Weights of a small transformer language model.
Size: 10 layers, width 512, 4 heads of 128 (2 for keys and values), MLP 1344 SwiGLU, vocabulary 32000, 61.3M parameters.
Architecture: RMSNorm before each block, rotary positions, biases on query, key and value, untied embeddings.
MLP neurons of a small language model. Each row is named by its layer, matrix (gate and up: input weights) and neuron, and shows model dimensions 208-463. Each number is 128 + 32 x the weight over its row's rms, rounded and kept within 0 to 255. Numbers have three digits each. A neuron's up and down rows have the sign that makes its largest values positive.
Before each neuron's rows, "fires on" lists the tokens most often at its 100 highest values on Wikipedia text that the model never trained on. A number after a token or word is its count.

fires on: " has" 30, " also" 18, " had" 9
L5.gate908:081127075119122164098142139107131172137074125180167147140108121144137162168126119112122095110036121147110085096180123116163088136107128081163145135121116052094117107126179138120118159115073129039133159132167116152149111116144095089103146066079225126142152094151122138139150108130156134149128164102132193157120043155134129053141150149178074109157097105068094186078112106159067160148197145084097117134058136176130123133090083113145138102131165155141136114157107100155101135159111157157111108144088134111204067124190126116158127115101090110163160150157090165094101154136134151156150085155168156168131111158175125111120167128112130116165157108103162133146148131082105135163086173100149157146139122101123107074164137083185156201161112189141117189133119125137140160123147154
L5.up908:106129164131068133197135163112155123163096181084135070112097089177152127083127086122178079124132129161102111153179109113106093132122162118127110145105077141074099091086163108125060140126112143141118156101123141145161060078119125167159174088157175132148089153117191094141140173119119142138159112109112130078115132145114142120155103115134125054142105108148161136105121208167112107165162096127123126123107114135091109141201115106141155156095113084103136082140095175113088114105142065125126152114097160116108118151182029212093136186055094196094143190091136107115140128104121145065138136145090105187109099127161174148127119142137108129167092137095166137134130083087196119100160139088142142163156115138139151108104122131156117116142151190161107138088127133139114191152098167

fires on: " by" 42, " of" 21, " to" 12, "," 6, " for" 5, "." 4
L6.gate789:125102137110117104105182137140144170136157133130131119133113169150122101144182136122154158182110144149127101115115146108118135156139113119120154099183118151137126136200141119077072090108117136130157081081099124085192173121143161128142108131147133163135198087105164129146107137206158218144076121146138108172150141103130140157111105114091129156141109180185141139112161077156117162146136093101134170121082119091194082110193137088111107062184109144132097144166187078088162072094172076152097136156119099093083125123087163148116123188179190172177196190099165087105084142092126108146212090183111077080150157129105156111175107169080073097084121096114104133120143142122125108155111121091043177220159114164149104136156103190137119154146128154125152132117139134121171145152118193
L6.up789:182152154162176121236171123107125162112108064143132115107113116167038134117152164174160118099153105153198139113153100096161109143118098104082134086105141167220139131133185124121142171159161124162132124148079142129131128110145085161146142114130171118142130135133130142109096152178150144120113133141217216205086130161156137124151102142127160093149110124107119150079117091103114146095119126112151126106176118137148133092224107122095113131166078079121121108166097118119170157167163147169195127126168111117149172113070140137078156122164136113134192137148134085143127128108089144125138102103124137129091122155175092117136144122145119171067109169083131183123245135148175159155135130169117122135094167153110126114069161195097106149145130127162144130123070199151124114128141183

fires on: " on" 33, " in" 21, " is" 7, "," 6, " to" 5
L5.gate551:109128136158091151136083067152090148132124084149122149132161107084132155130143123119165063179089133180124099148117119143148128157192140093140150121141120159131177128160192155077140140099162114167107107112096133151092135162130128126167157156149142133133205165159115175081124138185103121180138100103164159112122111108124163133134143077138109084138146123129140112141108150122211100102110029073147190115046141054108135054123095082110136142073054145107098206153104111199130164081098142153156107202128109139131119111134173093122082112155135191118142153161163104116144123144129181211108134124199122118061138148191151159181164126165140129142106081143146096137191161114162171074121180130160119161099143162158109137121102109167069127075102142188170125149143094132175151149065139
L5.up551:169128159107150152134144133159118160135165145169101137160159141071126113135112131077199122166091096068149125114143157116123115104127130153141171075104152103167119186151093131103168155159127111135133110083149128184118117179068090106200114131108123120152147116147125139134134094165169142150123140110183177140135161134102107096123122084107151149154108096133078164077146170141099051047142122074134142150127108110158183125165132145141058137084112132114149101213086153121149128169181153194132075167136129147116117113125201201154100159198069167097179135089151105174174156135085097167120153134153165103121114118128208137061144095063142123104141193100085132135133123119127102102112094095089174121160185109114097087169066092146125074113178092143124119136155164031186136130096106

fires on: " were" 28, " was" 23, " is" 13, " are" 6, " also" 4, " |" 4
L5.gate326:127036142123145142156193124103130109128107037187127143160121101145165187148136109128117138073141120109130099120161158106088156126095083119110084154109146126125136110093113169154124075085151106086095178183067131097107113169204082156133137103108128182147124101140117154096109073117143148140122105155140122069047096073037157117141099148176107107074111171131108161147121132118123089153081140131133111079109168110131128161131183164174095102156152133129121171203117106135116132073145148162152120151088184148124109162122139095125139137068081205142130146101114112113113176125071149130137101113074126113122170123135184207141173138089135000071140083145101141125105168101152106133127099121149085114117128110133148082100102114182122077094116133135074140092160104089140113106116142
L5.up326:080182140161093132158154152171133218138155146075111147167110146096130125118137185138103180097071143133122105100103119128117118139120165056116151135092101115109115108104155127213098130118078128171110144146130126097171170070036165095116080086131155150111102154105152100143107154158129141170117161058089093127104131117119154088122151077104129108197136108126138086127160138179126163137130170159151130208197158181119127135150126194128132101108179111146092140107070124123128117146173167182122112123134112130123155127099110166160077172121164104162140179075125149105119097106153115141139118112120114051098080083125154156111109111120121118191104084113153076105116148146134144132084164125162134118121112116151085133136108159135165141119136115126174149111102143086119129146140113

fires on: " in" 79, " |" 5
L5.gate1021:120091127107108072174107146112118120139088107147122089117201162132161121143130082101068098110102077107108098125114169115044092161091124130142144109153115122125126153132113129119134067111163123144096155137123109118198137119127139138133153119082102146072167079107158050142122080143083123065062141079093114070139163111132087091169142131119181136098116099122052173140173113199116074069140150123117120151065146100111055170102155094101145156133106189179085156141111150164116119090107183184024171103175119114121115161136242120100111108151118184112063129112142200147101098137077177134063109171062108112135137123108090095117160105100220110055112156160085162092091145116116188132114111102110170154100129137126142127082130088183089121099106100146072129110119135153148129118096203
L5.up1021:091164081175112159140135120112121080161150158112144147087127160136152067113165137142120128131110116121108142144146142085069112106106119136095125158117067163090101157152117120151124120141150152139128131138125081118175116108120127082079103201073143105135193112150079146110092102173094174119127152113132110082151185108091130109132104121095142074079066197098069118119139106155138126060098154120085081169168055148171117134135160174171137110147124131144143085121132097166128124148080209154086111107156193116166062133155150104122136130108095138099071171184119118146095139101109124174123053164157137164086153163096119109148167118163103162138036131134157102123105115221135138127152176109099142127090078076174125125154086128150160124124119121144129130121110105121163203078112131

fires on: " |" 31, ";" 17, "." 11, ":" 8, "ologist" 4
L5.gate276:117178095189116143175133112071107126109140105158160108186151125090110085059147133152106160148132151155062090104062131125083147148104109144096159151147155106068113105149148120165144122110162124142144162148090135116175119113133094157131147189121105186115130201164100153053063162081105116131103113088117147190168151104059151128155112133041104167124135132134126122078069155154164109127109140132128140123106131069117164094143168104108136169154087162152125131150160118135140206107108153120072169137186098124113166172095127218138127166177179163077159170096156110132094086079108183155148138126145109130128157122133101149137087125154134160144083174181130075117152089110085165044156132075120138083124106169179074139142135101115159119143092043190160152140117150086041128107191167
L5.up276:121129070144151085119079084137146115077156164136090202159112082122042071104083158142128124153120131068141077111099157166127109092106088048129131141076160112078205138127104130041142148134143109119105153162098111120150093160146099142090174086127171165089150101130133097134129117144095168114069110149140170091083118163159132147121086132094184165118101190144150144192110096122095142146158134076113114181078140105128133124155129094098148124150109175161153103131112066151126156121119209126139086197165159102175095097113108165134083115131144172194095067106068125143146148144115183054102173085146110192168175107132169151130181145090122137109117166070104149144100135092121136158127103112137093125099113129127225107061135076146147116131142141204093144137179059118141112127104164

fires on: " American" 24, " French" 11, "American" 9, " Japanese" 8, " English" 6, " British" 4
L5.gate811:160100104117090119104170097158187123158133083097136134098115154152081108128057185129078167143093131078161158128129108166152144074112110167171096127146136151078131108097112139096160145135150150122089091136128164101166103099137129085157162204123159111086079058100126162105116144187146152139108092104141081122173088135110081129070112099078093100170182154193135150172092144068140121091126133115127145071065049120141102080163069097096125102133079114155098064110154151157133174051132138129070176152107139197132140097107159150155110135165051139175106159164172133162073143103183154139090138090119102129186121113150168119096094117173167090128124128130074097082080182169088133135133139140154076101152103108181154111119138179137136139107082139190072124098129113091188135071103120
L5.up811:160107153210112178161221040173156098101145108135086112139149163175090125148143168154108169146122093118110186193138118092141102137127095180114111111169137133169195115137094095110178084209140175155067153142091112139135157118168126123133112133131160104077113160152141133112115179149139121123096121139147116113098172103136136171186093084121111118151094121102162093083128139122176102069125146130120142137071134167187183162097153144112132188138096167136153138117127135138130171090145147137147129113108172210099141094142146077119113105141057176102180112137117116126072164174163162164145125127111120149159150096107174126137115149084139135169185174129137130094121180138097141138136141114118128067123090146120152153097070133086058097175111155117123156203152090144120144109099131

fires on: " have" 19, "s" 15, " to" 8, " Critics" 5, "'" 4
L5.gate1289:144119133123116086170118168154129172116035131142124096105111105132086090143110156106141142086089167124128146147164164118173153142108104131173146090177085123100122183140163099123159163147084131110107142134183169140063182108129146105191164117118170097114064102115146102136169108133118122120111142068056133120191145122102110135153090102116112162088122141141116182105151114150155101112092156103154172123169141097130158141133086068128081126128165165095083189187092106110139173143069152097169167110151185175157182097112080130109149136124137093154062177101093113155092124114114142153152149153164173187169160140159137142087133103152062126027131165156112101131113112113149182123084122129131090092115146129156084097175068124158162119098127138130142106147143104091124146130116107
L5.up1289:101125113140193133122112134110137117106125156154163053098132149158169142134088175111125162123079116149153113144156142150131116110136092139088100122104094137082125114169143093103136115108156141119150152148126150161111104117136151061116067139131086078119117150119100139103098160081138120170164154075145095069127132117138189128139120119121203150138118107105129168114168145143121169132144147111105129133107077130127187088093071048130145129148183114131126153116101142112114165068109160141166130099092159080204089187142131105079131096144112118143080073195179111115117162141102106075130045090070171110151120186111112173190121150167124146141148131164116044136170073159099180100134131133143158093133109079161105098156144100164111132100133077094129094149106101091177113116144151

fires on: " in" 31, " the" 19, " on" 15, " at" 14
L5.gate510:121141162127087165133157158149128158192110149160133096108143194097067093122128164152109061153162153096108095128093118119146149116150173151188153151113126100106088132147146112137142090114105155150132129103088107140057096138142130094178112091153166099197129150159170132084087116122151133122068164101171151143129130103131101155131138131119038144141119131097109162118123133107123092117116102120201157134091126107148088151105115073123091129127102050103122130115095119171176132134152107126155116137158109106083130155153075104128118153142145099099137100111139142136125153124163138145117087129097129129132111085175059188118149179118117097139158176065126100165122110136079112134153163144168187072085127164061154164157085122137159148140089151088127120147148086177122150187145090
L5.up510:151131128054073104122097156153132101109071114121157102152173153108082183091115124082166092107138150117113070118110112086108089132180132104143165113075075118082106139141110171120126105130144098204160146132152160176095173164129131095121122184157111123163129148172120103092124174111141132154102121109152181156085136096100125174127128097130117128152141173125128135095089102144158107111057152121124139159144185173121092157149103174051147113142115166136138181158171160125122176130147121070133099162099137157187145113087101180140115131143096153145083218079116208158089141168112162154195146131139164134141125087181129130119193115137124110162132149110110136156113110134086111157106136175115166161176137149180119092116121177155141111190130182091173123181134103090187103153135098

fires on: " also" 21, " and" 16, " is" 16, " known" 11, " was" 7, " =" 7
L5.gate1317:118151144090158119138172138093113131095119145147134082194098083119124098153100112096130083064144204191101112064134138120145123131136103138079181119180107141155130081145159056094102134134190144125129167135092080152161088094177095092103174171146132142126125088112084095141202151148190169104119155130073064140095181179116161134192159153088127123116116142121138115119099110164161066194135131156147110134082115156085077152088095085113101111200130080075074129151125148150184166104172154120125101145103176193122126140213161202119104146110130110148169163114127156076084163115134096116112161115171163110172102125155130109121145143138140172140117183095123063142110160077138132138177057126129125167174130125147095143143155138173157109236111187103155145105094159087148148122126161
L5.up1317:143104161158066122131160157133196117155077123144065094140134169069115141131110105171166073118093166158108140140117111115174172124134090119116126116112136124113142113087172105089074105155206143073109184118157122173109184132144135199223157141124136152075113155089110103136194187099115155140108098141157151117110162127114157123168140160100110101111152127091164173102175161124075148091121147152097132120125203160164043140103109152126108104113130145105109084137157156192117137125102123130116132100122088120110067128224124180168182200100134139139087112161104118135133110234170127145084099171132135121125101141087182140159098150151124105087100076133154100056149099118208136098141073186079125116148170106148096142139171150150151102104145107148107159077092146151107153065125116

fires on: " with" 23, ":" 8, " /" 8, " a" 7, " to" 6
L2.gate233:120126133108146097105134107148100083163132145170149153120172103111122129119155169133175102180159142145107171201114140113147154099079086204108157160124118151085115154125105145069125155167070057148096157105127137191064103134134126157135114141184090124097107140201151119117198121098165104144139159050121120069094133096186143162202024181113111042132143183086143178087163115087129096137144112127123096122112130103104145109145061170120158167133116170159121156120135114183170180066104060131123132106114178096111133096143105137131112191097059116107171111089098131107120130104153099116140162096115052117087183137094139171113139167173146153167140109171149096147134136159123126090115117163114098080143124120075186077111136180117115054078142058133112133150151148183043115143129104
L2.up233:091117197107154118069210174095118148199146125177145117101136140146095107161051170099071074157109138132195107155130127120101171101091123193104068065140136114142113141157166208113130161130101088125168119110058152083149113117101071159143132125194081161076203159121081112128118115098132171155133137117190169112104113137167177177159096135179154084129091170104174097103093130137128141110137104115091155118127137123128098124154165136138156169126114088186092182104169102101105102127083105148143129146130156127134117087126155099142087113110051078140119114154134185163091124161159146114160132173058100124130108133140140135087224114117117141144093050162138116176126157138141095170093130156141140090147137189118113087108127124181111099068108155138100043173101148114166155121095124

fires on: " have" 36, " has" 20, " to" 7, "ve" 4
L5.gate69:120121130142154105182099096162132094205140157189112123126114124149169106104132134096137157147074138140160130091131117176144089155114074135120203128174065177140095139159126116130104175180137151086096142096162127124118101058174109128121202115117075122134119105128163154183141074170053148119086121141092082134165172156126141160225115113132117109065116119074153159081192084121096118055158104138101100108169092085155087178152102110102095197143093107142143077103137129129125165155180139045115114064152134163090156127160174125109124140166139083107112116123117112105209167162080165131106112191121167133132132105108130145140182147148116115134164140129106142098131115146136118141138095100218120131107168087188125138173140136133125139120145150161130159123133099154101170094137116
L5.up69:143107093104082129087100103177150133130127137181129060139131139177188095127103148110090111112136107102130098170186140129140194129133153105099117089149115176114094136149170104142159178139136142145109147113148093156111153147078160134100099150070131169130150144151102157144175120122092116135043098150096127081089094166132097115133110129088134071147069147105212202173164111082127121191171100120163164126173143119126128146111087161199128128098153193198105081116139094115103157118153086170157118087180101114119096116108129167137170104044176112157160066159187116091058148129094090119140124134122084131089129143135157148089142161147120129114110141087130087132077126196105117119152100088166136096109144112111159097178129138151162142203094153103153145125127070172120060112167127

fires on: " as" 31, " was" 14, " are" 9, " example" 7, " include" 6, " were" 5
L2.gate364:165112092099115145104117118131124089190113113186133134103122108081190118118127088143120101125136161113140136133088177080114120113157084139113086140084076161100129150122153129103115113125090120111108099163164129098100062165113115154123169179124128114196123161131141057079128130141136109114145115153185090091133165097172186187106081150128070051091151151121121104086104177060132121137081162079108073069201124105139132124091123129090131154107072128109151050156104197178093181142147114138165147140146184164135120104118088114101097161099172116079114069113106103137145078095054169099152130166126093140117141205154075131150148105108112137112128170105083173110154108076111091109148083144108095134147169149113138156124147094187121094120175098151127200169106088112133074156154098
L2.up364:132140127120123113130170095126169159155173119175141136159096098124113147154137093131138125076171161099151156165131161161134160111138158108129116118124133208165111138122100130135144179117150084144097088109136153133094136144134103123115125186155169060110139133182178085164083155152116161107185143161108098178156113109072136113087128121167121087107110138048181091083159157108163140185155123103169122105159110126161103133103085164138139152088148125133096006152161070109116174170195144200158088103141200161119147131129162141120171132118163144161084138120063102111127119057113096110129175177138179068138131154117131126144149067110133114111150132144138190143168091127177148143110212166115146130107159157113190134150131139204113131099128120095091124125090169191139071186156103

fires on: " and" 31, " in" 13, "." 13, ";" 6, "===" 6, "," 5
L5.gate356:094137132119151085067183129093082156120091119122181115133105100087122164110070067118156138163128117141105136148162155147114134135186156169132149141085174124094147133189207150077142166114168170152088095170100155109103171097149139148074111143200102133079166127133110074109126156126109102139106109118114138154123147129080120104169123057093136151134105110077153094108084125142067087075090115136089081115073148122107170139114098124042152117094102131142085112120116125156103142104085182103174131140149140078134172136151104161129121110123126129175194117172144140100083156151143113172113128113148111164119211110083093119122131130154072135122119117155138158115147138142077138166095135167153131130135116112080078125145129102117159198109153115125121105062122167168100108050134141
L5.up356:116160096154130125164152097132069108165162157193131110151204145076143141113103169114064068125127177177134143149117142145134136166115133110115118050123126107171197108109125095099158093083124089101128124093117111114099104156144110137109142081110113138111130145147144135080100155137121107111163195080167152136158164089106142087120134088141151144156079129161090138165193109112168145131099142097164145093111121149153159190162074133034129148096115121151139102193168145204126194140086120144117136107115084172076151120137156168141210167111148117143078070140151144154120124158135148093097124172102154146142133159139138170137170071179141121157119134116145113153103128106121145150095131129126130139121181125043166160118072090150176182163139144179084195125091133089098114152133119

fires on: " in" 34, " for" 22, " to" 12, " with" 7, " of" 6, " during" 5
L5.gate782:085136112102092068064154085141123140106157130103158181133131115139140138147100135111085114154159110155123017109116159092095062133102151155089122124145163061142118149169179142146127168065155111190115062116128123161147127151155144101128159109082090158150145107166133192181148114136156135146089151162105091142130111088088180171159217147160139129095126138098150117143166113117121135183129216140098088129066110107156059114112102159157103077197114165187074140149124131134052146150123103168178207134123157106125118178107103102085122121147134095147107098122072100143143076128184123116142135131137120137129109183138136105119114016167132138132144139149121143176132200067169134145143138121164144152145119126151144160135067116139084112215126104165137072110205091109140135114131138
L5.up782:179129076139138140074134118072174129140148110089173115124173157135151128102149117127172129068141140121091116134138162084075082150166152115105108069136099140139109126118152121127137135121132160121149094151149131153108154132194094103159099133148091113050175095131107115165133069106140132102103160099154116075132092119109149117125124142198108112148061104092113136069145151147096187045143151157221157132115106107141178108132090123118138132151124140122137084116148037150118162124077063114098151115135165177097113103084118112168076096104083113135120163219136169159153139130151132136135084198130083134172142139161101121114146089094095100123034137173120132106103157145063148117115071127175142123135127122118064111090068117163173157128135088099136127114135098111163119125127127

fires on: " of" 25, " after" 16, " to" 12, " in" 7, " with" 5
L5.gate790:137188114112040123095102090117127148141118139140161187146116097145132143137126127145087077171136115096161109170099117080135113136106098173108092135131130128115123125141096104122138167149122116133111120125142182109069074124127132084163184177106152151142145135135156137123085092125182135119145114155117134102069149157107131166136121097129135118139118190131169185135127133135125107177196181182169143119145151089160135084144108102138121144072121185169119165146085152121115124130137146093123116145187064143130144142136208135079108087123126156083165138077196155203150156136134142141164110106158126119072133157160221089144167104181139124073126170124105104126094135150138104145153113116091188123113165144139135189133080127168159142167144145106159104135126065134125165139083164
L5.up790:121125132119131129168080092132128231089098091098114097143201179138140083075089156133126162100096120070135083156162124046132144100178181129105138149129140098088083146140103145128143171127129105158146125153169146147106123124110126130110150170148175103094105107152162138212122123144156143115144152127192150103098136059067154143120117074169109081116118171164134118165172089153103147151216222193159170156138121135184093127074130098124159115094105180142114159167130094101110102155131152096141088065123139111119144085180128138140164126115164143132128187057062120098128095190110108183185043062119035150109142080114148123175108147100138116124102139144134147112080123133092114121100105126057178139068102117068124090149097107121135096083114125134083114151115078099187121096080126

fires on: " -" 15, " +" 11, " —" 11, "—" 8, "=" 6, " %" 6
L2.gate961:127124113120109165183098128087126145109067163180139157078152121152184188108139145103156110153106100176139163127118093077089145137159163110098082102071092137131154114141151145070147142117126105083127152189132122122132083127162173143173131159153165113157173205108148080070174178116106152099160144133089140195115142107118132118109111152185079144115141135101058164143133154140150108195155216099194162100124126129153136129116147130161148150130110142150000119098148099150124140141179168055168185106134155085108096107160127182055177132168097105164156123122114172173176102155153089127204133112100132133117134102110146085078084124095122082068129171158111165153125109068157151156057158104127134131124107166139123178093214181094135098144171128180161094103163217150091092146138111
L2.up961:190148153183120192185095141100124096163077135099134137117191142079110121106125195101121126135137178155099119161068097097131142157101113161097135101153192161138146137120080108090094116152105129107134096152131113121187098103077151176108172123088129125083150161144145096135122168158129104075102159148071125118128110124130086103171131152126153096131151184092136149164162142134097076181148158153095126123076132085082142116089152134081167151108171087144078113104177140126127111147160092161121174143117083124189164101149108085097150162094090104110152150126100163089137097141175119093126088133144170119130184129118178150097127105125126152146079176090096167133141124136164129096113100160106147103146167126094123148179082126150124145106101158071142111166138146137194119107104151

fires on: " was" 35, " is" 12, " were" 10, " are" 7, " been" 5
L5.gate690:114108106162094148089110127102069140100155094158158105139181116100110178091093138067128143120156160201087145150113091125152133130167057137093152125176160115133117097097134123155106120105117121108122136179154126159127233117093152116115140150117110090127101123161107096117076156148141144091127147118092141113082145098124130104086105074145084165153123109157165179100071130116130135140095081160110101042159138089116148149076130249117134151160127106046119190101192110148103150150134105143109098095077136090169163132106119149148109107126163162168148151167184118132182082126147193123138149180091145146214131202167139161082139112099117149107137150126096125141111099151128130188118101197118142118186102098119123135149160237183160062135129074109092098072145110147161103155112107
L5.up690:169125114114155131103173072123100124099189141159171154163101088117110149174176118158074123124168141195165156150085113113163092173136134162129166143150106133145166075100076110169169181157191145097126140099110170160211165135151090137080142096137098067122142193157108175152112155132134157138100133135096107119108121055156098077090155104211082176079120177162138095157134147132079103102080143103137144127135066125141128120098091190113129179178117162103163138059104112177116118138166132134140141097125086109219176157107091054164157151138147154127124102106155137159156147054090133085174103151170172189177057129161168186135126100120111194124140091102145134160153150134109058097204147136116091121123102050079129173086149147132095100104080178044098161141115178172141098172162126

fires on: " be" 20, " was" 12, " as" 10, " is" 8, " considered" 7
L5.gate470:198090151102133160092143134104137152138188141116147088118163117081161113131122119119101161163119163169108060149067188151128102109140127087088059176137100082152103196084194080156144081128182117119110141129144143158124116113136136132166142111148151132161109127144108101101111142122063145093094130168117107195066129091134160100144165061154076091066081158152125134087095124151140215140132101165126112144153033156097156150077068213198087107190118153092103095125115140159106154109171095114155148165135183087139167158141072126199099160081098109185111142114078136115153102088110148157167194181105116095157145139134146138115100089112172081105141129125155161105159127079158143089126118174113159154138114144148136153115099156121103109127206150113049089146205121145133201165117198
L5.up470:134187145124115122117162135120183140148138155161114130154093084127082140106135170105114107187113086170190114082126105143134194159089026082160153116102149111150125172117117095124116138128124124113105109077126166154141144070083073178111076149162101106090091198138115121136085102083122113134056136133168163163100112088116075086091093103136167103107081089118191091110129095142117125150081135126091166144141128122096167145109101145147174156100116116073125198170100145153182143120194138114137059136106157092135169102148100119169101163093141142179154160149075123115160142122085091144118161191122146064175166146158166134116122071057165124091111116113125142145194148138151106172110095110100197115107145127144150156097150162148109077141113166078058086117074159136192124101154154

fires on: " 0" 30, " of" 15, " Tour" 8, " for" 5, " the" 4
L5.gate199:152114105124185076151117088134101112123124152151081151160088144122089063093105107138066163126173099098097133160135135121104114111127194128182075081067157169090132090114090232077155099191126137179127159166194097141098071121144149128107149204079166126143160153133145152131136096160116149143176197122074016171136045212154125121137207150154136127106147105145147169159142105145170132113100146108134128117088066125193075167143136134159117127128060147109176092107137065109074166092163158138103139101161154090112121165083129112142142180102100130188088205113130040120117136082128159125116182119166134178132171105090134202149162109157048124152131144140105119148068127167094140123160136121108112089141091138120124131142118110102148127140128172114077135183136137095160151147119141
L5.up199:111076155125157119150169096163134118150108144099119118113113115091081136095136120084127136136175137114148075131108133095195187119147166175088113095141138169128152108132041137149105176170165134117118168133169076139074130130120051096091162126099201170131128114139183072128117136133147161075168152139126198159086189140172073073133164157093152116132095097087133077143143163140129122125136092163161124118144097122141068119148192103132144106127114181142116112136109147123130082102164105127151103102096106090124087136137120136105122136174075107100074064071119136120122137082177119123112084118093115091145113125125125087143142103053151153139154097180113105123146086124156125093100132150196102112171124137140197180093151154152117168137123134143102134198156151136124152121090152

fires on: " had" 40, " who" 13, " have" 12, " to" 6, "ve" 4, " she" 4
L5.gate308:118066078133130078151129126098174083136105116142154231097122113092161105135131050113125123102134164081167104150136172164140075193095148165169144149130131114173107088146121082124147183102132075164098131162154099132075141083162086102101181157093127045118113145112126126169145111110074124094118176100148157130123127097150156165154159163161167100107139133105144083133135166096096139178157120119108088074118101154122112202202142150152096153113096132150144152180126192115094157122104141126110159172079155135107158119105126136139079115133109090091123112192137123114082131088143174085110110109112154114155103079167182086076112140167084078179133145186101149151162088097110198185131114099204133157120152162123135098169132108133147142077108105163136137124102072148151127103095095
L5.up308:107127172167147195133098115098147131199096145143078096090158154154112160094142117140146179153131141106141137112096145160195141142133114116126151053118106172116092052135118135081114152135145166144101178110201130182141061164136147108139111132086119097174138120111136169147210136110105153180071150134127120152085124154170161131211125147136142123087130170098144164145138146076119177072183120159192134146130116131115092120149082106140129164151114216096146076153153208146119142163098143086139182131159165145120130195135156155121138143136112061142088149174087085104080166129111176104136117136137107128151142071140111035091120074178119080138153150115122089096120108132135197119145107122141104113093130140166069073159120088125167158079155125118135145154078153089103165069125150

fires on: " of" 50, ":" 17, " for" 7, " Of" 5
L5.gate1236:101067115100098155151172146084120129141128158111099149141080171123142137150094190165083141113161159122170140117098100136152150097138177148085117179104101139022173107119087182108142151143137096116144068186152119112129129150166114116164126200118110169100112152170123143118123154123173118148103052062132076154178112067122149109094084121096087085158094047125146091135042124105082096117112139128166113211164063147120133070143107151107144155115117134109145129170101138102100203098173136100093149140134114100122130201111161119122101084119113152085131138147133109165091131119123203137138072055201140145139110091142152130101163087133104080111158173186162138157191103162156128149153128122125120177180088095129098078145158152151053109097104145154095156121163115106119168106153124
L5.up1236:093091110088185134095134081156145135111103139092143187096110132104095129135134109097139126075203142178165128138000122128134078128147167143091105152114101179103146152121145162113107119043129080128134151122133113145136114096132032084093140093054084143166110108134121107113113136133121133049105162112151095129155124137106107151184126132096177120059076077101156105106106131077111113145135109130128084161168138095151066141129129147082067167149106148108179107190141180049098156185117154168123108121095132116111182174154173116121131118144154079136220101105075172124139100164097128096096133119148134138116099094115158159113125075091156138170095127146152122128144131141160178175152138159120142083103108164146154155136070127100076178131116125132106151110180112105163137117091139

fires on: "\n" 35, " had" 14, " –" 6, " have" 5, "th" 5, " has" 4
L6.gate414:086185157077099089137065167104108085131135103139158130210132234106149119130130120088128137120092170152097090172136206124160125116081089128163125080094070119106127127102098106096125167141126146139110147122169171099023026166160162136120136135108134140151106134115128122109182156131103187082119079159178162090136135164100120112102142160164145167127117146170092101094119158139132110163105157134163129155136158121144097182125108085140079100088147142117134122116214099138082172161165154152188176159110180094137064107170136180158096145152127110150182163143113123149086117059076071095081171122164134090171118178110107094078128122121123139165110083130109106129131178151133178137111165171096166112150142123133141095145084178156133170129161166131147129144085173201110193125148152
L6.up414:131092106154094145163125127114191133130157164133097163137112088166117161148112153152138071194063113203119069087124098139112129108124155096141165064136146091104099099129177083115064105091161056101207148142193116143159189074122140121125137152175137168156122158154190191135123159140098131103102129167118128137154125097142114124085154131101082106157132104189106169080158170116146183132206118114129143147112101078122102111109107137159084126068089136155112132181146090113117064108154147160149113148130148126130121183103062157148108147130078179133142109161146119088131154160079128125195103122157134153176226176173132178111131148123044155097137124115121146118103156140143109174154129124111148080106118102143103137131138136129139170171161101109106108093137095079144112143152105

fires on: " in" 22, " went" 16, " won" 15, " lost" 9, " reached" 4, "In" 4
L5.gate631:110135164087093101123087120143158033098101155123080115115110171101153140098136156064147160106076126120082150113097220121094146076118092098115124126145144154120057085120104134139109095117072157123121136169106124114143137074131141127097144116133182169135088170057121116167123064100154140183108111177114073186107092133106123126154148137094172085086086130086146145232133160123086095173151055202139124144096129126145143142123161116153135140112148078222102153143075163083122096067110070153115072077122126142095120137138174159079100120113142129142091082102152125067139103092116136087155180126167181111088100119148151128099155117127091121079108111118091127129114181126087140106136130105147160159120164114093137099145155112155141101106143181141136136168190068179171140054122121
L5.up631:122128150150033139153097128153138101147167168156108088099086162152159094147145118118136177138119109175140114119143131087069148138134085040116122162102134177145045128138094152147123151109147180151120156132073099081075146058148085121143136113131130080162131134131116152080155099090082100151118131155111080057090160125086117136127158112146162090055125101104124147104101142132145111176149126183176095129092130158140158093146075175171129175113130160131098069149158156122139096074120124131076090111153126107125145104168111139110126103158062141098076139118150193162093127200142125171184133074163174129099148167088082124177189106072105134052153091142152115091105196165114140080114123132128168103131182128116126108150129083123081053107061091093169123091135070086151148067160142

fires on: " American" 31, "\n" 18, "American" 11, " Indiana" 6, " California" 6, "-" 4
L2.gate288:143098171076193151122119055124099125130092100136096138088114144149109170113187095122148119132124105143124124156118119146137135111131119129127080128129127134106096097148127097157149139080138142049111185099136108134109100162150112174136072206118178142116096102121163129077104162137176097133134118149117101151135097103129146163120090120127148144157153159135128149151116091109120163038111115175154137126117134089109178142096103132132212094138145167144105060137168146145147155145118093147140154109129128116097162146117126099155120156112099104115134130205167111156117126166167202166086133134161110114131174121088124071107199134150135137123129148092120097119112092147168130203123152150089117140185110079169142117098129177178106140136176167081154103160117102095191176080126135
L2.up288:160108179145142088134124148191138140113089044144122111116103125119124137128131150158102145132203109181145162074106122117148151094121097128078101195132091136114179168133174089093163101153176093170103092121040143113113159119116111086131081136161153165133111087149173193129130130125134100143144146105191156152100086132146165206111137130140159117107080129159119175148109177100125155135152129094056138162075068095077140123148093118104152152146156089108092121083175119151089110132151137102161104054124165120148170157073187122097171167088145139152148148126133122197132146065142134121165128109154130109170110111107093136161144153109130180154116120112148082146164114165140154176151172084114137097213116128148140172119131117118103157104143126146116110125115076141129159089158111